Weights of a small transformer language model: vocabulary 12230, rotary positions.
MLP neurons of a small language model. Each row is named by its layer, matrix (gate and up: input weights; down: output weights) and neuron, and shows model dimensions 384-447. Each number is 200 + 30 x the weight over its row's rms, rounded and kept within 0 to 999. A neuron's up and down rows have the sign that makes its largest values positive.
A block is one neuron, or neurons of one layer that tend to fire together. Before each block is what it responds to, as a language model described it from the Wikipedia text at the highest values.

Responds to: Colons after infobox field labels such as Species: and Authority:, Latin genus-name endings such as -inus and -opsis, plus first names in tables.
L2.gate66,156,176,211,161,196,211,220,204,196,178,188,264,224,198,199,173,160,177,197,221,193,188,205,214,263,237,234,242,214,234,244,151,223,232,204,231,215,236,212,187,153,232,208,195,233,197,228,216,176,186,224,216,243,239,200,208,184,231,222,178,173,196,170,240
L2.up66,177,165,199,187,223,217,216,184,195,191,201,206,215,192,189,180,207,248,225,245,255,170,204,195,225,218,228,187,201,199,274,195,258,170,172,232,243,178,165,177,191,227,170,188,184,186,223,195,142,166,239,189,233,260,211,254,193,244,211,208,183,207,176,209
L2.down66,125,175,196,210,174,198,149,206,256,209,146,188,248,209,149,235,254,191,192,192,215,148,230,208,203,206,265,214,210,197,157,182,222,163,191,176,250,186,174,183,188,189,164,213,184,142,243,202,195,235,136,158,157,230,253,246,178,158,199,205,142,200,220,215

Responds to: Word pieces inside Latin genus and species names, plus the parenthesis before an author citation, as in brachys-oma and macrocar-pa; weaker on mid-word pieces in tables and lists.
L3.gate317,200,201,178,192,239,187,220,165,146,222,219,194,170,155,162,131,162,246,196,242,160,219,215,230,172,220,271,183,184,190,256,203,190,184,224,188,222,231,203,183,180,215,195,236,286,196,215,155,163,190,213,204,267,212,180,227,215,175,200,205,154,204,217,164
L3.up317,230,184,218,219,204,250,178,149,196,230,201,208,189,169,177,176,210,235,242,190,162,222,167,185,155,235,167,185,155,253,213,229,157,211,151,156,189,207,148,263,236,181,227,198,225,133,196,211,215,213,177,220,191,232,208,232,174,171,204,191,225,167,177,176
L3.down317,256,193,172,250,189,172,158,207,216,210,221,177,217,185,210,246,198,179,214,182,193,238,191,186,222,228,244,187,176,237,268,237,255,237,187,153,208,185,166,192,173,177,180,173,168,199,222,195,249,227,218,234,207,170,208,170,139,174,173,197,168,199,247,191
L3.gate380,221,204,185,183,211,155,192,152,194,139,269,220,251,179,206,249,183,182,207,194,152,227,176,150,185,165,206,169,226,164,178,219,183,155,217,188,194,207,226,198,196,226,179,178,245,201,222,245,248,170,171,227,234,261,250,220,183,218,180,193,213,216,188,189
L3.up380,156,186,214,142,247,175,121,238,208,177,207,190,220,152,246,207,178,203,200,217,174,160,197,172,146,193,236,206,232,191,229,194,168,248,234,201,207,185,234,209,208,213,216,208,220,225,180,215,251,144,203,211,209,234,203,147,210,256,232,164,165,234,237,238
L3.down380,216,236,196,204,246,268,184,186,158,184,183,184,229,211,232,199,142,265,167,224,188,199,194,159,228,150,240,184,290,157,225,208,164,211,194,192,261,239,169,175,180,159,216,239,192,207,158,218,194,252,126,222,181,258,241,231,187,179,210,210,215,221,230,258
L3.gate430,243,211,192,116,174,189,170,176,186,214,182,177,193,228,202,177,198,201,247,225,181,198,168,191,174,213,198,204,159,186,239,256,216,205,221,213,256,206,216,192,158,238,205,239,248,202,213,230,227,195,186,149,227,199,184,202,193,224,188,178,192,191,213,195
L3.up430,171,202,177,141,249,189,215,204,149,182,183,210,235,190,180,178,214,187,236,220,215,262,222,174,221,239,177,196,153,234,252,236,262,150,262,147,195,212,175,212,213,212,171,183,218,179,233,254,193,188,172,172,182,250,212,237,206,157,168,203,257,214,184,184
L3.down430,181,178,169,137,211,185,165,225,195,183,162,196,213,188,168,245,208,230,219,180,236,148,179,188,171,210,230,237,198,205,218,147,208,160,221,198,199,190,191,210,187,155,166,186,163,180,238,242,217,230,191,155,148,208,238,225,214,103,193,183,158,231,230,183
L3.gate638,220,197,207,170,192,154,217,217,185,177,188,236,237,205,215,211,199,203,162,174,207,221,217,174,204,208,180,179,220,241,196,180,232,192,209,222,182,243,206,217,176,229,233,164,177,190,222,247,211,183,206,195,241,243,235,222,223,176,231,134,163,209,187,177
L3.up638,177,195,199,192,209,209,196,203,198,172,229,267,213,154,189,200,184,183,160,219,169,223,225,169,220,192,235,216,195,210,214,192,200,218,248,182,223,220,214,178,223,204,257,145,196,233,206,227,156,201,222,177,244,186,269,237,191,168,172,158,203,173,179,175
L3.down638,196,193,193,191,177,253,221,239,238,206,202,203,179,142,200,192,187,152,164,238,182,196,203,211,216,217,171,262,222,209,231,167,161,215,220,161,213,210,180,168,214,188,229,179,241,218,212,215,168,156,225,188,151,193,226,275,234,231,200,198,183,181,197,212

Responds to: The word No at the start of wiki table header rows (| No. | Title |), and "as" after verbs like serve, viewed, nominated.
L3.gate274,168,170,128,178,207,196,171,159,226,261,169,193,207,190,238,246,196,220,180,193,208,197,247,268,220,210,218,118,133,209,204,190,148,211,235,133,220,129,165,190,179,191,186,114,126,194,202,167,167,224,246,214,218,215,197,190,185,200,228,173,201,200,234,209
L3.up274,198,218,220,167,173,236,175,183,246,259,159,224,193,174,274,249,200,175,183,177,218,188,246,173,193,237,203,152,220,183,177,187,190,181,201,244,166,151,218,194,205,206,168,209,142,212,218,164,158,165,248,188,187,160,256,253,200,221,195,254,177,207,241,204
L3.down274,156,178,192,167,174,180,211,184,221,189,177,171,198,168,208,156,171,188,246,219,231,189,187,210,177,190,138,198,208,235,236,166,203,211,193,170,182,236,212,198,232,179,196,208,208,179,191,162,162,177,232,185,190,149,176,180,189,185,196,196,179,239,206,132
L3.gate609,199,182,180,226,207,221,212,214,212,195,184,197,189,142,173,237,218,175,214,193,203,233,205,185,177,196,170,138,171,209,184,163,185,180,151,204,172,174,223,189,201,206,202,160,194,189,152,107,198,175,217,208,178,121,222,184,199,209,147,170,187,226,182,193
L3.up609,174,195,233,237,202,217,262,248,230,192,188,248,264,212,281,210,187,182,174,186,184,164,224,187,178,178,158,166,166,213,208,161,194,288,163,166,243,147,200,224,143,258,183,163,198,182,220,192,190,178,177,231,204,135,207,195,211,202,136,239,193,152,234,162
L3.down609,182,147,166,270,199,190,187,217,188,190,251,190,202,160,154,222,227,178,212,150,177,217,143,237,175,170,192,190,185,204,166,158,193,175,222,198,152,158,193,203,192,193,212,140,214,147,148,193,209,164,195,198,176,214,236,167,220,209,209,183,191,196,177,204
L3.gate703,150,184,212,171,245,198,241,250,230,244,219,195,224,230,220,130,172,191,202,211,195,256,221,224,195,223,202,196,166,209,207,192,114,288,205,132,192,238,167,214,224,201,183,224,176,202,188,142,253,228,178,162,226,235,213,135,206,143,249,191,189,293,187,234
L3.up703,208,183,240,180,227,208,217,208,226,218,168,218,216,201,215,201,152,194,252,109,211,173,190,193,202,248,187,207,191,148,209,191,217,229,181,158,206,193,186,245,209,168,157,221,201,236,174,224,153,226,219,194,187,174,130,169,175,171,249,217,227,251,236,188
L3.down703,164,210,209,206,163,197,206,266,213,210,177,178,220,200,220,216,196,146,196,148,237,200,237,242,192,253,251,215,164,168,206,220,199,177,207,161,167,191,233,153,186,176,215,155,224,221,198,203,190,210,183,188,161,205,183,181,225,202,258,177,159,216,193,157
L3.gate922,170,249,163,220,150,177,208,203,172,203,225,154,148,215,233,135,189,247,164,179,208,236,200,216,209,251,191,195,157,261,127,175,180,218,124,194,199,172,184,190,220,221,195,198,160,119,144,195,191,192,208,177,183,187,188,211,232,166,211,209,252,162,199,196
L3.up922,178,220,210,154,181,180,173,170,166,197,221,221,156,226,189,206,169,160,179,183,258,183,250,204,213,225,159,208,217,216,124,186,165,228,187,194,178,198,262,275,158,213,200,173,201,181,213,218,219,146,200,180,235,207,158,183,155,154,183,235,228,202,226,207
L3.down922,226,200,191,159,194,233,186,179,171,179,177,165,190,150,160,210,211,209,205,195,187,206,257,214,235,211,190,199,178,213,196,204,240,211,236,258,122,251,231,196,164,232,200,213,248,182,192,226,191,193,182,193,157,112,147,195,206,192,158,225,215,229,211,215

Responds to: Short word-initial pieces, mostly "a"/"A", in foreign names and titles (Rana aurora, Maar au Chat, Møre og), plus sentence-initial "A", "No", digits.
L8.gate42,239,214,183,215,195,203,188,210,186,183,176,231,189,172,242,175,202,213,222,187,171,174,170,213,222,207,167,183,177,234,168,235,212,240,261,203,166,190,190,165,207,180,195,190,217,159,205,211,220,176,172,244,125,181,175,169,241,228,180,174,191,237,216,226
L8.up42,198,192,193,221,172,204,200,201,230,253,229,220,234,138,210,155,247,195,275,195,189,238,214,235,162,226,246,151,223,149,239,213,232,177,179,208,224,159,222,154,182,193,171,168,189,140,240,232,212,185,159,249,189,212,135,186,243,203,248,169,209,168,184,213
L8.down42,163,223,199,235,175,203,229,231,187,257,180,239,246,170,197,230,215,230,198,209,270,217,186,194,191,161,171,185,188,184,162,227,144,231,206,226,194,174,189,226,153,191,241,129,221,166,192,186,234,189,203,247,263,190,162,238,205,226,192,228,171,181,244,232
L8.gate53,221,188,258,215,208,206,201,254,166,192,231,254,161,144,170,210,191,205,214,190,199,215,205,231,221,217,203,193,199,263,170,236,192,176,265,212,219,188,199,191,238,186,203,149,145,135,198,208,176,199,173,228,216,168,171,159,224,236,231,192,220,198,202,168
L8.up53,220,199,169,208,202,230,239,204,197,217,191,150,189,188,193,222,199,201,264,145,161,197,239,240,186,209,192,202,185,190,225,200,244,200,224,184,243,148,235,238,241,216,206,204,200,172,229,263,178,154,211,264,171,226,169,218,244,175,173,225,180,207,232,160
L8.down53,220,180,173,212,202,217,211,288,194,193,221,226,210,199,216,212,228,197,227,179,245,206,213,289,240,239,157,213,187,171,212,217,225,167,242,202,213,170,160,219,234,187,192,193,193,195,158,185,202,189,238,220,220,201,209,167,219,232,259,174,211,275,161,205
L8.gate305,208,192,206,201,227,205,172,250,224,162,169,199,178,211,235,210,224,161,196,163,163,187,210,126,207,174,174,192,156,207,197,209,173,168,263,208,153,220,272,178,220,171,202,222,241,237,158,212,191,216,220,249,180,155,221,201,200,171,236,225,191,243,157,256
L8.up305,166,180,179,199,175,202,159,197,172,171,243,186,187,142,233,129,215,173,210,201,188,193,203,179,185,189,174,238,237,193,204,226,211,199,235,212,237,200,249,232,217,222,210,191,207,197,179,214,185,193,234,214,237,163,231,199,201,153,171,161,165,163,219,271
L8.down305,255,187,190,225,198,152,193,213,178,192,222,191,163,206,180,216,190,252,243,197,194,187,222,179,234,208,214,186,209,208,190,144,162,233,219,154,217,215,219,245,186,201,242,167,162,207,218,196,253,199,199,216,197,199,171,168,219,204,199,192,194,191,225,222
L8.gate392,238,236,195,204,181,237,179,182,222,233,147,222,205,143,217,197,193,210,230,184,200,153,191,210,192,254,223,231,165,183,240,234,207,189,198,143,172,233,200,205,199,185,173,198,202,197,200,180,210,163,208,251,235,228,218,189,198,209,206,172,131,237,100,150
L8.up392,237,202,214,227,167,234,234,209,202,190,192,265,140,184,145,186,206,202,191,215,239,224,178,202,181,219,148,211,151,182,237,255,196,221,184,222,175,229,193,212,198,207,181,190,167,166,224,202,203,206,202,208,231,162,183,196,155,210,190,174,206,200,148,206
L8.down392,205,221,194,207,128,247,217,185,223,161,258,280,240,214,184,205,169,208,169,245,164,187,187,200,197,251,198,167,199,195,215,228,173,213,195,210,190,155,210,234,165,236,206,131,193,187,217,177,211,219,214,167,182,125,224,270,129,170,212,234,199,194,181,243

Responds to: Final word-piece closing a rare multi-token name, mostly Latin species epithets (drayton-ii, eleg-ans, african-us), also foreign surnames and places (V-ec-chi, Czechoslov-akia).
L8.gate39,215,265,219,142,194,223,222,221,232,204,171,188,168,189,179,178,233,254,185,223,185,219,167,190,150,230,228,242,240,193,194,152,185,227,176,217,207,187,212,198,194,170,203,256,227,245,216,178,231,266,148,181,202,211,255,180,137,202,203,190,205,177,188,184
L8.up39,137,255,196,206,184,182,186,140,237,175,188,177,215,194,179,248,264,141,205,168,186,243,207,184,194,171,266,262,230,189,179,207,196,221,235,231,206,226,219,138,163,153,235,193,188,189,253,203,181,214,209,188,201,223,248,211,221,222,220,156,204,244,181,196
L8.down39,194,276,188,247,186,200,248,192,200,184,212,146,131,206,220,144,223,174,168,235,233,174,178,193,187,175,219,228,164,184,180,213,157,156,172,174,192,205,191,231,222,153,200,171,230,201,186,174,195,184,176,221,188,184,196,191,167,231,149,204,186,250,242,115
L8.gate49,206,244,250,230,124,204,146,179,219,181,306,246,192,182,210,209,213,238,189,175,222,166,208,188,177,180,175,250,210,206,240,155,245,240,203,176,212,211,273,202,178,193,180,226,222,196,240,191,196,206,201,221,227,195,198,197,224,236,203,211,181,229,212,168
L8.up49,163,204,194,131,197,268,234,273,161,187,155,238,268,224,121,170,223,196,212,207,193,244,179,210,205,204,134,194,221,215,178,156,238,163,210,226,231,212,143,234,229,179,167,192,170,145,252,255,179,176,175,164,195,163,139,242,179,200,218,238,213,201,209,203
L8.down49,221,210,162,176,185,226,191,223,161,254,184,176,203,231,173,233,214,227,212,188,172,181,180,177,249,219,222,201,239,217,197,205,184,164,113,194,230,230,210,220,195,192,210,191,212,217,206,230,217,265,136,153,214,174,230,287,218,180,176,166,240,157,251,209
L8.gate411,259,190,206,136,191,195,201,162,221,236,141,221,203,206,205,201,235,240,141,184,195,212,212,173,161,132,206,214,214,180,168,237,236,223,222,194,235,146,170,205,224,172,147,194,207,207,240,218,247,176,137,180,198,232,206,225,177,199,233,205,219,224,227,173
L8.up411,214,236,219,177,202,240,179,204,211,213,234,191,212,191,221,177,230,146,175,231,185,191,211,195,178,226,224,221,175,173,263,204,202,188,238,166,220,181,131,182,141,243,195,163,190,180,255,202,160,166,199,230,193,181,291,213,186,169,172,203,185,185,223,218
L8.down411,161,250,151,230,205,222,260,183,271,144,229,160,214,257,221,173,239,230,215,184,189,189,229,183,235,218,184,213,191,271,178,211,187,159,198,220,154,216,179,193,186,207,233,231,184,242,214,216,178,219,199,214,208,163,190,203,225,173,182,150,186,215,219,140
L8.gate751,216,178,269,151,150,297,174,153,203,262,227,229,151,195,186,175,223,214,217,159,151,215,201,246,219,197,192,201,221,189,210,188,280,210,163,209,258,170,203,229,247,187,231,183,181,188,208,171,212,182,231,195,237,150,178,227,204,142,187,223,179,220,156,205
L8.up751,246,242,182,129,141,247,166,189,159,196,188,231,167,206,221,213,210,250,225,233,192,222,217,188,157,228,186,154,224,190,263,214,223,239,241,237,181,196,198,219,166,238,220,192,189,157,155,235,205,160,230,205,224,191,189,236,162,188,149,217,169,241,247,241
L8.down751,197,189,200,218,235,169,193,212,213,202,200,218,176,217,194,203,202,228,177,190,192,149,200,209,169,196,215,183,222,202,218,192,217,125,173,241,124,189,246,243,199,207,224,193,174,194,196,212,215,206,185,176,192,195,192,241,209,181,157,223,170,239,282,190

Responds to: Main verbs right after a subject noun phrase, mostly light verbs (got, bring, brought) and copulas (are, were, became), plus colons after field names in infobox lists.
L3.gate492,228,193,159,215,168,210,231,163,188,227,154,144,179,153,205,185,164,219,188,208,240,189,173,219,211,172,136,167,196,214,137,260,176,198,150,230,223,188,127,218,170,240,236,236,205,148,226,186,194,222,158,187,130,291,208,200,193,228,194,239,163,186,234,174
L3.up492,188,187,144,183,194,252,194,197,165,216,154,211,179,137,227,195,114,220,258,168,190,240,194,223,196,247,157,188,205,264,184,226,202,176,133,158,196,175,185,188,226,226,169,126,181,152,210,233,150,188,186,201,186,209,195,163,238,212,203,230,221,204,168,214
L3.down492,176,263,173,195,201,199,236,223,179,217,212,196,224,211,208,206,222,195,210,241,233,178,174,233,225,183,185,226,263,180,243,188,202,200,186,188,184,174,157,181,173,175,194,211,255,114,197,291,190,243,210,199,193,229,219,208,173,202,213,118,233,208,174,206
L3.gate576,225,192,204,205,218,201,262,217,190,213,166,222,168,212,173,169,190,156,252,194,213,141,166,224,239,221,267,182,258,160,202,226,179,156,177,197,238,229,208,207,213,223,157,234,199,178,225,222,153,210,196,172,157,165,214,230,199,187,214,188,181,196,162,172
L3.up576,169,184,154,152,165,179,217,216,164,210,165,244,148,177,189,226,197,200,231,165,204,186,205,160,245,165,251,204,191,239,196,191,132,215,210,199,156,226,213,232,232,154,203,223,202,150,232,210,178,174,181,215,192,186,155,201,217,212,161,191,166,148,193,251
L3.down576,216,167,184,188,177,209,175,200,202,194,118,155,206,229,195,215,173,223,196,186,216,235,198,220,181,190,185,168,251,214,211,203,164,167,147,172,249,196,215,254,161,204,225,229,215,167,244,176,215,124,168,194,192,187,192,223,195,188,163,221,236,231,191,227
L3.gate958,178,230,224,168,239,144,218,238,182,180,213,231,165,160,199,214,160,248,275,127,225,190,182,201,175,235,214,214,208,170,205,194,237,236,238,237,218,231,193,236,215,226,221,186,165,225,241,237,186,195,203,232,147,226,173,198,232,175,149,241,223,147,201,234
L3.up958,189,213,203,155,232,146,183,200,155,201,224,201,186,210,198,199,176,233,258,171,213,189,187,218,194,206,244,231,215,160,241,159,231,219,226,194,229,202,198,221,236,153,211,153,158,235,213,233,151,201,191,240,175,192,174,225,179,185,197,204,170,125,172,222
L3.down958,236,242,183,185,162,220,196,184,198,169,167,159,219,191,210,205,258,178,156,223,211,218,193,210,160,227,202,232,214,198,229,215,224,204,182,224,233,161,182,205,163,183,222,223,176,217,175,197,176,213,189,220,188,186,193,223,165,243,185,188,208,137,230,216
L3.gate963,194,186,130,203,192,216,133,175,196,183,188,190,205,185,219,220,257,246,126,236,161,162,174,234,186,174,225,216,185,222,170,98,217,136,211,167,213,184,223,298,218,177,171,136,203,180,219,188,230,164,253,209,238,158,174,220,194,181,206,182,185,197,238,230
L3.up963,190,213,181,216,152,206,207,204,170,233,194,189,212,227,193,255,223,241,220,245,179,163,184,225,203,210,194,145,170,154,237,183,215,187,232,177,201,216,174,243,192,200,179,167,189,186,196,176,235,170,148,224,201,264,249,214,175,206,182,123,184,232,188,217
L3.down963,177,182,203,168,162,181,201,161,139,236,200,164,236,232,156,233,226,197,127,243,157,146,228,245,146,202,197,227,237,228,208,205,205,218,242,87,201,177,198,195,235,212,207,178,209,193,202,214,188,194,122,238,222,183,215,262,178,160,189,153,204,247,149,190

Responds to: Mostly forms of "be" (is, was, were, be) directly following a sentence's subject noun phrase, e.g., "Li's dismissal was", "Climate change is".
L8.gate97,206,193,153,182,223,254,210,215,208,199,200,248,175,216,174,259,239,205,165,267,238,202,157,164,194,179,208,171,259,245,199,172,204,201,171,226,238,182,221,149,205,222,210,215,190,153,233,223,143,204,192,199,193,274,182,176,193,167,166,210,191,174,141,219
L8.up97,259,162,189,227,212,174,195,219,128,193,170,217,230,150,181,181,231,223,233,171,234,231,222,223,199,201,248,196,178,217,205,220,185,169,206,150,203,185,218,175,189,220,171,188,230,202,206,207,139,165,254,184,170,203,220,176,235,210,210,188,172,179,211,193
L8.down97,175,181,225,187,235,211,216,198,230,209,215,199,255,171,162,184,239,185,169,216,171,154,193,190,236,185,214,221,218,260,234,198,183,190,181,218,224,206,133,202,262,202,232,160,203,209,191,166,165,254,224,214,165,173,218,210,195,209,223,259,149,188,191,126
L8.gate223,156,192,215,208,236,191,196,200,141,218,237,157,195,206,211,267,206,199,209,160,177,199,180,186,180,186,240,192,250,160,214,229,235,116,196,231,193,201,224,182,209,250,192,201,193,208,179,246,215,169,166,217,206,225,206,207,170,202,190,262,199,196,257,204
L8.up223,163,177,221,197,194,260,225,199,213,173,191,205,214,170,196,145,175,180,205,243,222,204,195,206,162,205,165,173,207,202,197,223,244,174,187,268,195,189,143,203,192,219,201,217,145,213,231,199,259,203,192,199,231,190,252,221,164,159,173,197,198,202,204,202
L8.down223,212,210,208,148,178,255,214,176,207,230,183,185,227,267,177,218,195,158,187,187,212,179,214,189,189,227,208,205,210,175,203,251,155,230,190,147,180,185,96,200,200,178,135,196,137,201,164,207,190,209,150,215,215,147,184,187,200,203,203,202,177,230,206,203
L8.gate922,182,182,270,188,268,184,185,215,211,218,208,262,181,214,202,205,202,162,163,156,245,133,197,114,188,165,213,228,198,190,174,180,200,198,153,221,257,205,201,228,157,212,181,245,193,196,202,191,213,205,219,188,252,197,234,188,186,219,220,212,200,222,232,227
L8.up922,188,178,203,187,181,207,195,197,187,154,210,187,214,218,227,227,289,276,209,246,182,184,162,284,237,179,212,165,231,198,239,223,153,210,165,221,243,243,212,193,182,176,198,246,159,196,169,232,178,217,183,207,203,255,226,261,176,214,214,213,193,193,174,173
L8.down922,230,185,210,225,194,215,216,139,177,208,212,136,214,216,201,224,198,176,139,166,186,231,179,208,246,150,187,213,215,187,174,172,245,210,195,199,217,184,177,232,173,202,176,203,236,188,207,186,180,198,162,188,241,181,195,222,181,201,199,137,191,221,181,209
L8.gate1083,262,213,192,123,193,222,233,192,174,217,180,182,222,170,224,146,206,234,225,199,171,154,171,262,181,230,199,248,206,139,145,174,212,196,191,184,220,208,202,210,182,155,220,208,201,234,181,238,195,174,210,182,197,198,161,156,189,228,160,229,211,132,179,203
L8.up1083,188,170,208,148,178,223,182,180,176,174,159,144,224,194,193,236,244,191,219,186,112,231,162,190,213,262,143,179,235,182,212,200,182,152,205,211,184,227,207,211,201,217,179,249,260,210,167,221,208,183,200,219,219,212,234,186,213,153,216,237,192,209,224,176
L8.down1083,206,155,209,201,217,186,234,195,192,242,207,173,229,215,171,199,232,204,263,226,215,248,175,197,228,219,192,150,215,217,231,178,240,238,168,235,148,230,178,223,254,236,188,223,277,214,210,189,213,194,164,171,183,186,224,145,164,233,178,227,194,174,191,215

Responds to: Forms of the verb be (was, be, were, been, are) as copula or passive auxiliary, e.g. "to be", "age was"; also "be" word-pieces (beverages, beards).
L2.gate834,227,190,162,200,180,120,221,189,178,229,228,232,279,208,225,180,174,214,186,182,219,221,201,181,171,167,177,202,185,189,206,192,241,212,130,209,211,198,198,224,229,238,176,110,175,209,216,186,183,244,150,164,182,188,223,203,178,190,150,219,194,158,202,219
L2.up834,181,202,150,204,243,187,204,226,178,191,152,211,227,194,165,206,173,196,157,191,242,215,208,157,199,89,216,197,188,207,223,212,215,199,176,215,191,172,209,203,170,226,189,175,273,214,272,216,195,186,171,215,165,168,181,173,191,236,158,224,174,213,240,202
L2.down834,212,234,151,157,190,212,211,227,225,194,209,176,201,229,166,160,220,187,177,231,196,179,193,197,181,220,184,232,225,161,272,175,163,195,177,204,206,185,186,186,142,166,183,231,211,223,153,205,209,189,233,213,185,184,182,167,224,165,188,126,166,206,183,227